config = dict(
    head_dim=64,
    bias='qkv',
    init_std_qkv=0.0243,
    init_std_o=0.0,
    optimizer='muon',
    lr_mult_o=4.0,
    beta1=0.95,
    decay_fraction=1.0,
    doc_mask=False,
)
MLP neurons of a small language model. Each row is named by its layer, matrix (up: input weights) and neuron, and shows model dimensions 506-633. Each number is 200 + 40 x the weight over its row's rms, rounded and kept within 0 to 999.
A block is one neuron, or neurons of one layer that tend to fire together. After each block is what it responds to, as a language model described it from the Wikipedia text at the highest values.

L3.up144,255,220,215,192,179,247,240,161,258,224,208,135,222,174,248,272,211,218,207,219,193,198,220,177,233,204,207,193,262,192,193,200,168,234,257,205,181,143,244,212,231,177,209,193,272,178,200,140,215,145,239,204,204,251,213,220,205,228,199,257,269,213,168,183,190,172,298,251,190,146,122,218,196,149,112,206,217,225,252,222,158,265,185,258,211,154,187,229,162,139,154,165,219,89,224,264,265,204,238,242,194,198,150,156,202,220,174,201,146,228,172,275,193,192,142,238,184,232,133,261,189,252,198,212,205,173,158,197
L3.up267,215,166,273,151,269,190,224,210,162,189,297,143,143,184,200,149,217,283,212,250,194,187,195,170,223,266,152,228,220,248,238,165,199,257,226,164,138,237,276,167,126,278,210,269,161,131,241,154,237,236,224,205,158,140,148,166,183,211,221,128,219,199,202,194,170,181,222,160,145,233,217,158,200,150,158,203,287,166,170,184,207,149,204,230,179,133,205,216,245,204,249,209,218,178,212,189,149,152,213,163,176,228,247,214,194,249,243,179,262,147,171,210,218,181,205,214,163,218,196,190,204,247,244,235,97,207,146,185
L3.up329,205,203,277,214,113,171,263,100,202,179,239,247,169,184,167,200,158,207,213,198,217,175,140,173,149,315,277,92,180,150,126,198,129,223,253,170,199,246,170,203,241,176,173,268,171,244,165,181,244,191,160,222,136,133,215,232,221,225,172,185,260,234,221,173,217,217,154,219,241,219,208,216,194,226,146,216,264,232,189,202,246,223,245,223,231,190,137,238,158,233,141,239,194,233,233,237,270,149,209,190,115,164,185,246,247,250,158,220,95,263,126,205,210,227,234,278,261,286,191,149,185,243,156,255,205,197,296,256
L3.up354,208,171,201,137,234,210,202,223,208,207,174,190,206,191,230,182,205,261,200,211,220,180,261,153,202,241,175,155,233,107,239,217,205,205,196,211,181,179,209,210,171,177,307,189,212,168,149,190,213,171,224,284,225,169,257,263,237,206,157,222,195,139,184,196,235,178,233,228,171,220,167,201,165,215,298,222,225,194,142,166,112,109,205,235,214,196,187,229,157,239,221,288,200,199,234,202,294,194,133,200,190,126,209,249,146,204,213,298,216,208,187,232,164,162,191,206,265,237,210,166,177,252,199,193,157,231,206,159
L3.up1115,187,147,205,237,189,174,207,192,157,230,292,192,179,183,213,213,158,248,102,196,217,194,170,174,153,221,213,128,205,89,185,223,187,159,245,181,173,203,164,195,197,88,220,199,202,198,167,207,154,188,125,156,191,217,196,245,215,178,171,197,221,177,272,232,200,173,240,193,184,186,239,171,230,181,204,182,131,256,220,259,129,233,174,175,204,162,157,223,159,224,235,224,174,263,159,159,233,232,171,167,268,246,234,202,194,249,262,271,203,135,223,177,227,212,119,268,184,104,225,190,167,260,206,184,203,205,176,201
L3.up1195,214,172,231,192,177,161,217,232,227,135,236,210,285,218,241,160,161,186,185,215,171,213,241,155,212,262,173,181,269,238,181,112,172,175,222,204,155,196,176,131,170,186,170,167,182,185,198,209,230,214,169,214,194,226,230,260,215,184,147,159,272,273,207,256,200,224,104,231,264,249,267,153,184,188,171,209,168,170,261,161,175,179,171,173,227,253,199,188,229,162,228,247,168,211,238,215,189,258,257,184,162,192,232,216,221,134,97,185,252,223,169,195,147,168,204,152,186,250,108,211,131,224,273,229,212,190,227,222
L3.up1374,219,162,168,262,182,205,143,106,214,186,273,175,179,189,210,159,207,214,206,200,141,193,251,164,189,189,193,118,229,265,299,215,186,252,221,160,186,309,237,279,199,204,232,146,209,222,265,225,225,221,180,192,204,188,230,241,159,174,267,207,143,165,175,184,214,113,210,207,217,240,226,225,149,219,167,197,221,175,226,223,159,199,192,205,203,145,197,245,181,245,199,226,155,199,171,200,196,83,219,225,178,277,232,169,201,209,160,242,167,198,285,237,180,251,208,175,194,214,273,244,200,284,188,212,226,117,194,214
L3.up1467,234,203,226,227,234,131,195,188,168,193,192,158,205,215,190,175,193,134,167,149,151,178,171,270,201,223,123,179,157,213,151,162,229,166,198,203,184,194,302,225,187,142,205,189,166,245,164,212,272,229,255,225,187,138,217,303,216,177,185,147,290,163,114,196,155,141,157,221,210,192,143,212,203,142,217,191,221,175,233,264,166,281,209,160,230,216,237,219,222,169,219,206,215,158,254,291,171,123,158,194,185,267,258,221,225,192,246,210,211,177,231,199,257,188,177,250,159,238,227,228,240,172,259,180,129,245,224,205
L3.up1508,153,214,206,186,228,206,224,205,134,239,170,222,167,214,191,227,204,190,192,176,109,226,183,187,167,212,219,223,178,203,221,139,207,175,197,250,181,216,176,145,193,179,192,217,158,176,231,273,211,198,201,208,243,196,173,196,236,170,314,159,220,180,201,185,225,208,235,235,208,233,229,210,258,200,153,230,206,181,179,147,206,233,217,291,262,193,251,205,132,172,173,122,193,205,197,154,219,217,200,196,166,242,213,253,250,206,293,264,180,234,164,200,177,192,205,174,212,249,155,239,172,141,210,223,220,201,176,178
L3.up1663,184,107,195,171,159,152,201,165,165,194,248,182,158,139,127,128,161,249,174,200,218,278,151,174,215,183,250,193,264,189,169,198,226,135,124,249,135,193,217,208,230,199,193,158,194,233,187,130,240,170,209,187,228,130,184,184,198,132,270,100,184,147,189,184,163,137,257,185,243,230,137,193,261,179,201,249,172,247,177,186,233,247,134,170,150,192,173,203,198,172,139,199,153,148,170,246,177,196,226,145,205,124,161,302,230,179,212,242,189,292,196,114,220,253,232,198,280,186,240,196,240,229,173,193,164,242,189,215
L3.up1667,219,151,216,189,262,157,164,118,203,251,209,276,206,198,146,190,226,206,200,227,195,134,263,201,225,190,181,207,121,182,169,243,210,195,293,264,159,250,210,180,224,241,183,156,191,235,258,207,223,204,228,208,97,224,205,197,187,265,224,141,180,220,211,138,162,154,216,237,238,207,176,220,190,244,138,218,206,240,216,237,210,177,193,267,207,193,307,261,196,141,211,201,194,158,163,219,262,129,254,191,167,216,249,184,229,236,179,152,245,199,151,190,228,219,145,200,221,238,177,240,210,237,157,203,162,150,190,212
L3.up1790,154,192,270,130,153,205,160,196,256,186,216,186,202,166,142,220,238,184,223,227,219,212,170,228,256,220,237,198,173,148,190,203,166,190,237,195,204,143,241,256,288,126,185,233,220,194,244,212,160,181,185,291,144,220,176,181,178,216,132,192,226,216,155,187,143,197,153,203,227,260,298,209,258,151,220,219,207,241,121,220,190,183,186,269,211,127,118,226,159,189,175,230,154,228,212,224,217,253,205,206,189,218,214,195,198,264,212,293,246,167,210,288,202,228,245,172,157,205,264,175,210,274,143,236,244,223,195,183
L3.up1984,163,256,231,160,114,230,191,197,135,147,209,227,160,251,222,197,218,200,217,170,167,203,165,200,145,159,190,231,232,176,204,139,223,175,202,209,150,198,219,228,263,243,192,224,257,224,199,166,234,212,157,236,184,177,219,210,236,140,247,184,245,238,284,193,138,281,225,175,182,177,203,179,142,194,209,241,153,114,262,158,237,235,117,206,265,155,205,214,176,203,239,186,158,197,254,173,174,201,177,195,196,196,241,210,232,190,203,101,125,208,182,173,87,217,209,179,187,261,251,208,111,182,190,255,201,147,200,148
L3.up2180,124,162,282,230,162,191,178,180,201,192,153,243,220,211,192,235,200,300,284,245,172,234,158,188,154,245,246,219,255,212,144,180,123,225,253,205,255,180,176,216,169,193,246,242,241,220,187,179,256,208,232,147,122,134,175,252,191,237,258,235,238,171,236,199,192,214,25,163,143,223,240,166,189,219,269,144,158,155,269,195,224,167,207,173,183,257,227,171,247,156,195,146,178,312,225,265,174,206,190,221,244,210,202,231,267,186,159,191,176,200,235,193,135,238,165,235,270,216,208,229,162,217,231,117,227,119,196,213
L3.up2406,206,205,250,167,192,139,217,221,132,207,219,202,207,214,234,231,201,275,209,182,158,175,223,194,149,220,205,218,160,196,244,136,157,243,228,204,150,238,253,127,234,175,242,210,192,195,190,283,194,172,248,123,164,242,228,241,236,182,244,207,165,250,136,183,187,153,201,210,198,175,173,183,155,150,243,165,201,186,180,229,155,267,227,225,247,199,213,196,174,131,251,254,197,217,242,290,120,225,189,166,179,204,200,158,252,150,124,185,206,204,215,191,169,247,192,198,273,208,225,189,174,210,176,197,125,235,173,237
L3.up2412,219,236,289,213,176,218,209,93,202,187,158,224,175,192,146,188,180,238,184,145,135,218,210,200,189,169,193,281,158,241,249,259,154,210,237,131,222,260,189,213,156,171,230,230,156,206,242,165,123,110,247,67,222,193,184,112,214,215,213,247,229,288,211,267,208,271,202,174,200,210,217,224,225,218,204,268,202,240,168,233,181,190,193,184,179,284,237,216,186,212,97,209,241,227,249,180,245,148,249,177,169,154,172,179,213,230,239,254,203,184,199,229,124,222,143,208,144,273,260,149,194,248,182,177,214,165,305,200
Table separator dashes, mid-word fragments. Mostly the third dash in a markdown table divider row (|---|) under sports-table headers, plus mid-word fragments in names, like Oedekerk, Ohio, Jayalalithaa.

L3.up133,208,235,197,169,223,253,277,179,133,235,175,167,233,217,98,248,215,186,157,185,175,212,163,199,221,264,229,169,153,232,215,163,228,182,287,151,203,206,227,169,184,260,220,228,157,188,206,174,143,128,207,207,217,278,169,139,140,224,158,284,230,199,128,236,196,141,144,238,160,171,220,150,176,185,144,123,179,237,174,218,218,247,142,190,210,249,212,214,227,155,211,179,297,169,179,192,193,192,187,210,176,197,213,329,293,205,93,120,160,263,165,209,164,176,267,247,141,266,230,267,220,199,211,216,219,243,241,149
L3.up391,202,224,238,220,272,280,182,224,245,190,225,207,177,196,149,221,237,164,229,148,218,201,152,220,256,177,196,182,259,203,252,239,186,129,201,153,181,198,194,182,214,259,248,209,105,132,193,242,222,145,219,282,217,215,239,195,273,246,133,167,221,172,223,209,242,173,245,235,226,234,204,183,168,244,191,153,251,134,161,222,168,206,199,101,131,167,166,227,248,160,148,163,235,226,216,261,306,207,149,156,195,284,257,172,181,182,225,230,230,177,163,187,284,170,253,244,183,192,186,215,221,158,176,242,228,230,244,209
L3.up625,229,157,187,167,263,266,188,152,167,143,277,170,239,218,141,123,263,195,198,226,162,102,236,173,134,187,233,239,145,172,177,180,227,194,196,223,204,200,214,255,199,131,165,171,190,184,189,218,318,142,238,233,144,149,232,132,172,202,178,233,157,190,258,266,224,114,191,130,177,180,280,198,156,289,175,246,181,192,159,124,166,208,171,148,216,189,211,183,155,126,119,154,161,286,146,267,205,192,222,238,180,205,181,229,174,265,169,247,215,158,245,196,303,240,197,209,210,226,174,224,236,262,197,258,157,240,239,203
L3.up647,180,208,252,171,176,237,184,275,165,226,266,134,179,139,120,138,216,146,181,248,226,179,189,92,157,207,145,205,209,199,249,143,305,177,269,161,150,180,174,199,208,232,244,183,255,134,148,194,274,227,209,201,208,194,187,194,169,192,219,177,204,193,197,252,153,174,239,250,236,158,152,148,185,202,210,200,216,255,174,246,159,233,207,193,291,204,162,183,202,214,211,185,154,181,175,187,201,226,238,259,262,224,267,256,176,226,218,193,179,126,205,191,200,222,196,292,164,249,121,208,228,211,273,244,180,217,252,201
L3.up767,289,219,181,179,191,241,181,219,215,217,244,214,196,225,174,251,248,256,163,179,216,213,218,211,219,220,254,169,178,245,259,215,228,207,205,226,224,188,133,201,224,199,213,184,160,209,299,174,263,175,149,209,212,156,177,306,225,212,262,289,174,164,218,146,249,146,269,187,248,175,220,150,160,253,180,215,224,241,125,188,146,246,235,159,163,187,181,237,211,186,221,238,207,284,221,202,238,205,223,214,282,203,168,244,222,152,173,225,203,234,175,168,180,125,208,194,201,107,177,259,212,218,193,136,229,190,191,219
L3.up774,181,238,195,211,205,203,236,263,189,175,217,184,189,137,219,312,246,239,203,230,205,215,197,214,252,271,201,292,181,244,192,152,215,202,211,242,192,189,198,240,182,216,178,124,209,199,232,158,180,191,233,259,214,207,179,240,207,191,245,205,205,184,137,220,204,141,204,142,187,151,210,185,210,256,254,274,226,183,138,230,167,200,182,196,256,238,170,286,218,169,192,151,255,258,182,254,266,245,170,197,214,284,165,214,237,259,212,252,212,202,182,128,200,256,178,228,221,235,247,224,191,181,217,161,182,197,227,249
L3.up974,240,219,231,226,225,266,147,269,270,219,205,203,251,193,186,204,221,188,151,179,174,192,204,211,222,216,231,223,234,158,188,174,243,191,204,184,165,177,185,206,194,231,192,156,160,160,192,233,219,194,204,258,203,162,187,269,195,181,219,160,206,219,163,194,198,138,291,230,198,187,203,238,227,174,180,254,106,236,219,132,199,110,122,226,204,296,126,241,210,144,222,122,242,237,187,262,235,274,137,236,177,231,261,267,250,259,185,198,244,174,223,203,230,147,215,282,177,203,152,160,172,252,263,227,239,238,229,229
L3.up1524,180,135,222,150,209,196,204,198,261,203,190,186,156,203,174,301,172,187,141,194,210,184,187,215,185,230,180,136,177,179,163,127,193,179,238,201,203,190,307,148,274,144,190,198,197,197,219,214,204,164,163,252,237,249,229,234,171,233,194,207,214,226,232,261,240,195,259,205,163,239,120,208,114,174,206,228,249,220,142,254,142,222,192,197,259,222,212,219,154,185,225,177,206,237,199,244,200,241,298,266,279,243,172,255,266,212,142,166,261,228,257,131,222,174,183,193,186,277,231,192,242,189,276,194,131,178,185,187
L3.up1625,222,211,198,263,192,186,251,292,227,185,207,147,186,161,127,227,194,204,177,162,204,205,107,147,242,249,138,272,206,189,187,177,192,232,197,225,178,183,269,182,134,165,175,232,185,192,152,166,228,171,224,276,155,186,219,227,228,270,240,227,194,186,213,218,209,190,253,215,158,147,210,227,259,212,184,214,170,183,180,255,234,121,172,291,224,316,216,269,171,143,126,130,204,216,134,285,245,204,206,170,183,286,176,273,247,227,226,221,186,155,162,145,162,284,199,171,214,220,171,270,174,243,204,138,251,237,210,253
L3.up1723,250,289,216,235,179,254,187,120,184,208,201,157,173,200,198,192,161,240,174,177,221,144,223,208,217,339,191,301,205,192,178,176,191,261,187,189,170,207,186,202,178,183,114,163,229,167,267,170,210,220,180,190,164,227,122,281,210,206,173,254,219,151,168,168,223,168,170,248,206,198,274,216,195,232,176,250,233,229,204,272,184,162,159,298,141,231,170,266,185,184,136,193,250,256,166,171,297,149,188,209,265,177,164,171,157,191,166,223,149,239,218,144,254,271,160,189,206,196,208,237,162,198,241,188,186,200,218,199
L3.up1850,297,206,222,236,184,144,146,229,156,239,255,98,99,151,187,275,141,179,227,132,182,228,252,240,202,178,234,213,179,227,170,199,266,230,234,180,213,150,211,177,207,256,219,319,153,206,232,148,184,160,133,230,211,167,194,210,258,233,205,191,248,199,255,177,152,150,224,136,183,220,196,282,232,248,151,128,167,225,132,161,257,184,199,158,240,211,159,233,228,171,207,222,196,284,269,247,224,222,271,235,205,237,180,247,227,196,185,199,198,176,229,184,228,225,227,213,181,237,216,247,183,153,159,179,201,202,168,212
L3.up2171,276,202,217,150,171,190,267,200,209,180,148,244,161,231,179,121,150,186,135,160,274,155,213,174,171,183,254,250,128,226,230,220,243,198,166,213,221,221,227,220,173,243,261,179,117,164,240,247,231,175,186,250,95,239,178,250,210,214,268,216,204,215,141,248,202,196,179,205,130,203,265,180,197,246,185,84,185,140,110,143,204,190,155,113,156,177,228,219,218,133,168,243,237,229,159,179,234,279,216,169,203,239,148,218,168,103,187,244,199,204,144,188,170,182,264,262,176,156,153,202,179,141,216,265,205,170,217,247
L3.up2290,239,151,146,147,107,236,223,187,269,209,215,160,206,225,150,180,152,149,145,188,219,279,201,226,186,221,164,185,183,224,217,223,161,162,254,166,172,120,166,214,194,278,174,217,214,132,171,194,210,241,314,221,236,162,153,166,221,215,155,153,186,164,216,241,172,125,200,190,202,180,195,273,222,194,186,162,155,162,195,101,188,188,197,221,235,224,209,227,256,181,201,154,312,176,141,195,277,186,219,239,173,292,191,245,188,216,138,188,217,211,240,243,238,152,209,197,254,225,239,238,265,231,259,211,214,217,229,225
L3.up2332,142,200,176,172,157,192,217,224,169,157,167,194,245,181,184,175,160,133,172,149,145,251,215,185,219,181,197,232,161,248,148,281,207,199,160,161,177,204,234,217,243,212,197,184,237,168,160,168,229,142,230,171,262,93,173,189,243,208,224,123,182,218,179,233,224,160,219,208,174,78,210,240,274,221,253,223,248,203,157,194,225,194,200,176,150,281,221,222,190,194,234,218,228,215,205,196,208,162,208,127,212,261,267,207,188,202,251,215,216,181,204,195,244,178,240,159,230,252,243,241,213,229,204,219,194,202,223,182
L3.up2522,182,212,184,187,200,164,260,282,204,220,175,247,159,166,139,185,244,222,232,133,202,262,286,160,188,241,168,252,177,129,215,223,198,212,260,211,106,207,190,164,237,246,176,238,248,217,195,242,201,175,248,191,186,216,212,152,234,211,186,167,260,230,210,167,163,179,184,163,178,204,182,144,214,184,150,243,218,214,169,135,269,164,151,184,248,189,220,97,223,177,166,170,238,261,170,147,174,240,235,203,240,215,224,189,134,223,174,187,107,156,160,133,242,232,171,183,158,245,249,224,212,235,246,162,151,288,223,240
L3.up2526,173,302,222,202,259,265,220,174,145,224,228,160,159,221,226,194,159,239,245,204,171,214,151,192,226,221,190,209,216,141,242,170,211,189,190,185,172,223,280,143,228,232,209,153,139,212,248,212,103,257,170,193,184,231,202,161,209,212,191,156,218,137,205,228,221,254,253,189,108,170,211,181,174,167,195,202,149,223,147,199,168,198,114,265,233,232,160,215,140,139,181,241,240,189,222,271,243,183,199,246,275,292,168,254,187,214,135,295,201,160,252,195,159,162,122,163,188,207,229,296,195,229,143,159,210,210,218,221
Spatial relation words. Prepositions and word endings that express location or spatial relation in geographic, road-route and building descriptions, such as northeast of, adjacent, bounded by.

L2.up957,236,206,195,186,161,270,251,225,240,125,209,201,162,202,207,199,137,209,208,168,221,290,163,124,272,230,194,258,212,200,236,165,288,220,231,211,229,188,227,186,212,207,200,167,252,154,234,203,223,211,187,172,175,194,174,199,244,234,244,227,165,93,177,249,192,107,221,182,248,158,203,228,178,221,181,235,153,238,125,252,180,183,145,235,193,219,245,253,175,160,155,166,193,222,61,174,207,222,206,266,224,315,215,256,157,219,197,183,232,188,137,149,259,214,225,259,227,191,203,275,246,270,126,237,244,194,268,273
Spatial relation words. Prepositions and verbs giving location or route in geographic and travel text, such as near, from, toward, passes, flanked, above.

L5.up309,166,246,153,191,179,179,206,268,187,122,148,177,227,176,202,146,147,278,147,266,180,230,207,133,152,243,212,213,200,248,199,208,166,214,264,131,288,195,247,194,247,173,198,217,149,232,197,162,225,224,214,223,203,217,234,281,152,200,214,165,239,180,209,233,184,248,154,265,238,176,213,178,195,221,208,145,148,193,183,186,200,262,208,204,166,214,192,207,254,238,204,166,187,129,219,235,182,221,261,166,208,178,172,139,196,257,254,261,154,205,188,207,227,227,176,187,141,179,241,152,153,195,240,223,187,234,191,301
L5.up544,173,231,266,220,274,196,184,155,205,173,190,194,194,205,220,204,146,231,186,155,190,150,182,193,193,210,210,194,236,252,174,268,188,234,228,172,191,140,213,136,233,106,214,266,148,299,236,195,222,198,193,142,191,214,287,215,237,206,191,195,233,161,161,194,234,191,203,243,216,200,121,230,163,235,219,226,150,172,160,222,186,139,167,256,147,197,190,197,177,241,203,154,177,224,181,169,194,204,202,114,119,159,167,224,253,271,187,251,241,160,232,301,227,160,260,153,208,241,194,173,153,220,139,183,194,154,194,164
L5.up846,219,140,187,211,247,137,147,174,241,259,195,256,220,238,253,169,221,257,276,199,196,246,225,133,220,259,145,194,179,176,241,191,196,154,195,160,224,163,172,227,207,162,206,176,193,223,280,167,221,145,231,187,152,223,150,169,200,208,193,189,258,276,257,229,183,172,197,243,122,233,186,214,235,281,268,190,156,208,195,185,167,204,237,213,170,175,214,190,222,208,158,218,214,231,268,232,210,283,193,220,259,166,182,196,228,216,255,218,188,232,188,176,147,177,243,228,144,203,220,259,179,256,159,214,200,243,182,204
L5.up2280,164,185,263,143,286,214,203,231,177,138,181,156,183,199,204,204,220,220,123,210,175,193,155,114,189,257,213,198,183,205,223,192,168,198,157,184,255,89,276,220,201,208,181,294,233,247,221,169,170,275,233,206,216,259,231,205,270,165,172,140,207,152,266,227,129,237,125,128,271,213,154,250,208,268,237,290,223,203,128,255,241,272,141,192,226,234,268,203,209,245,68,147,194,265,266,206,148,258,190,125,170,278,128,225,211,184,226,198,165,257,186,173,239,226,205,184,182,257,204,200,197,246,175,220,240,199,233,245
Table separator dashes. Middle hyphens of the "---" cells in markdown table separator rows, plus a few hyphenated-compound middles such as slice-of-life, best-of-three and ISBN digits.

L2.up682,151,219,153,198,94,156,184,268,128,194,224,200,258,143,109,206,214,147,179,208,208,262,215,185,153,272,204,268,182,186,202,179,172,107,226,197,239,264,186,235,162,257,197,221,157,200,183,174,142,196,191,176,96,199,170,134,174,205,199,200,248,187,198,188,160,197,228,243,239,213,157,259,248,158,250,146,143,181,285,237,198,220,162,187,205,266,195,195,198,222,175,220,183,197,201,240,251,185,233,168,249,185,209,201,139,189,218,202,132,159,212,193,184,232,112,169,247,251,223,254,296,163,165,195,167,162,146,206
Word-completing pieces and dashes. Dashes inside markdown table separator rows (|---|---|-) and hyphens in compounds like far-reaching, plus word-final pieces such as Whe-re, Addition-ally, real-ly.

L5.up314,248,278,171,205,187,276,206,176,193,255,183,111,245,200,217,202,188,161,196,234,193,214,183,194,277,212,202,183,206,157,157,146,241,171,170,210,115,156,217,196,153,200,147,209,219,239,187,181,287,127,241,241,190,202,138,267,200,169,198,232,186,190,278,204,255,162,173,126,209,146,253,195,178,201,229,265,217,235,202,237,176,205,175,201,234,227,180,301,190,155,215,158,207,225,142,208,236,185,232,269,212,275,150,252,226,257,196,209,196,265,183,215,200,202,173,244,107,206,233,310,314,167,211,224,226,286,219,146
L5.up1660,246,202,243,176,143,219,226,244,172,183,154,159,121,161,200,265,199,171,193,213,199,151,115,165,195,232,164,236,124,189,287,199,290,214,181,235,220,160,203,196,202,218,256,177,158,218,171,212,254,184,173,189,199,192,190,204,267,231,175,231,169,205,214,222,259,200,273,180,240,293,228,252,162,228,112,180,130,170,161,211,138,180,213,164,192,201,171,197,192,220,259,155,116,234,159,233,203,236,220,179,166,249,258,154,239,195,157,118,174,147,163,216,213,197,205,157,172,244,137,240,258,265,149,95,283,242,235,175
L5.up1752,253,148,154,223,196,188,234,332,178,200,220,132,168,115,187,268,221,197,200,206,162,165,184,183,209,223,228,198,173,196,236,78,254,259,230,204,233,216,226,239,158,179,222,183,246,240,260,156,200,207,228,214,207,242,268,196,196,261,277,226,251,154,168,174,142,149,209,190,204,137,212,264,248,121,271,248,227,195,231,216,208,237,242,164,208,244,188,307,166,190,195,163,249,179,242,221,278,209,218,139,205,179,244,150,216,240,201,238,221,187,189,130,224,148,251,237,171,247,187,219,204,194,194,234,206,251,204,164
L5.up2327,221,228,189,195,210,175,133,201,142,229,237,197,256,175,202,188,156,122,210,226,214,190,128,195,207,155,201,183,220,186,184,130,229,121,199,207,229,167,154,258,168,199,239,245,327,282,240,164,207,233,221,227,224,165,178,164,230,188,228,280,266,127,225,220,211,210,194,145,184,183,141,187,139,86,273,195,159,218,175,169,209,207,188,231,182,174,141,212,127,179,215,203,230,248,91,209,158,217,162,206,218,209,186,224,234,72,163,194,185,156,219,201,225,249,226,245,195,248,159,239,174,261,229,225,156,222,207,209
Railroad and transport terms. Final pieces of transport words, especially "ad" completing railroad, highway numbers like I-10 or MS 19, and train, jet, Air.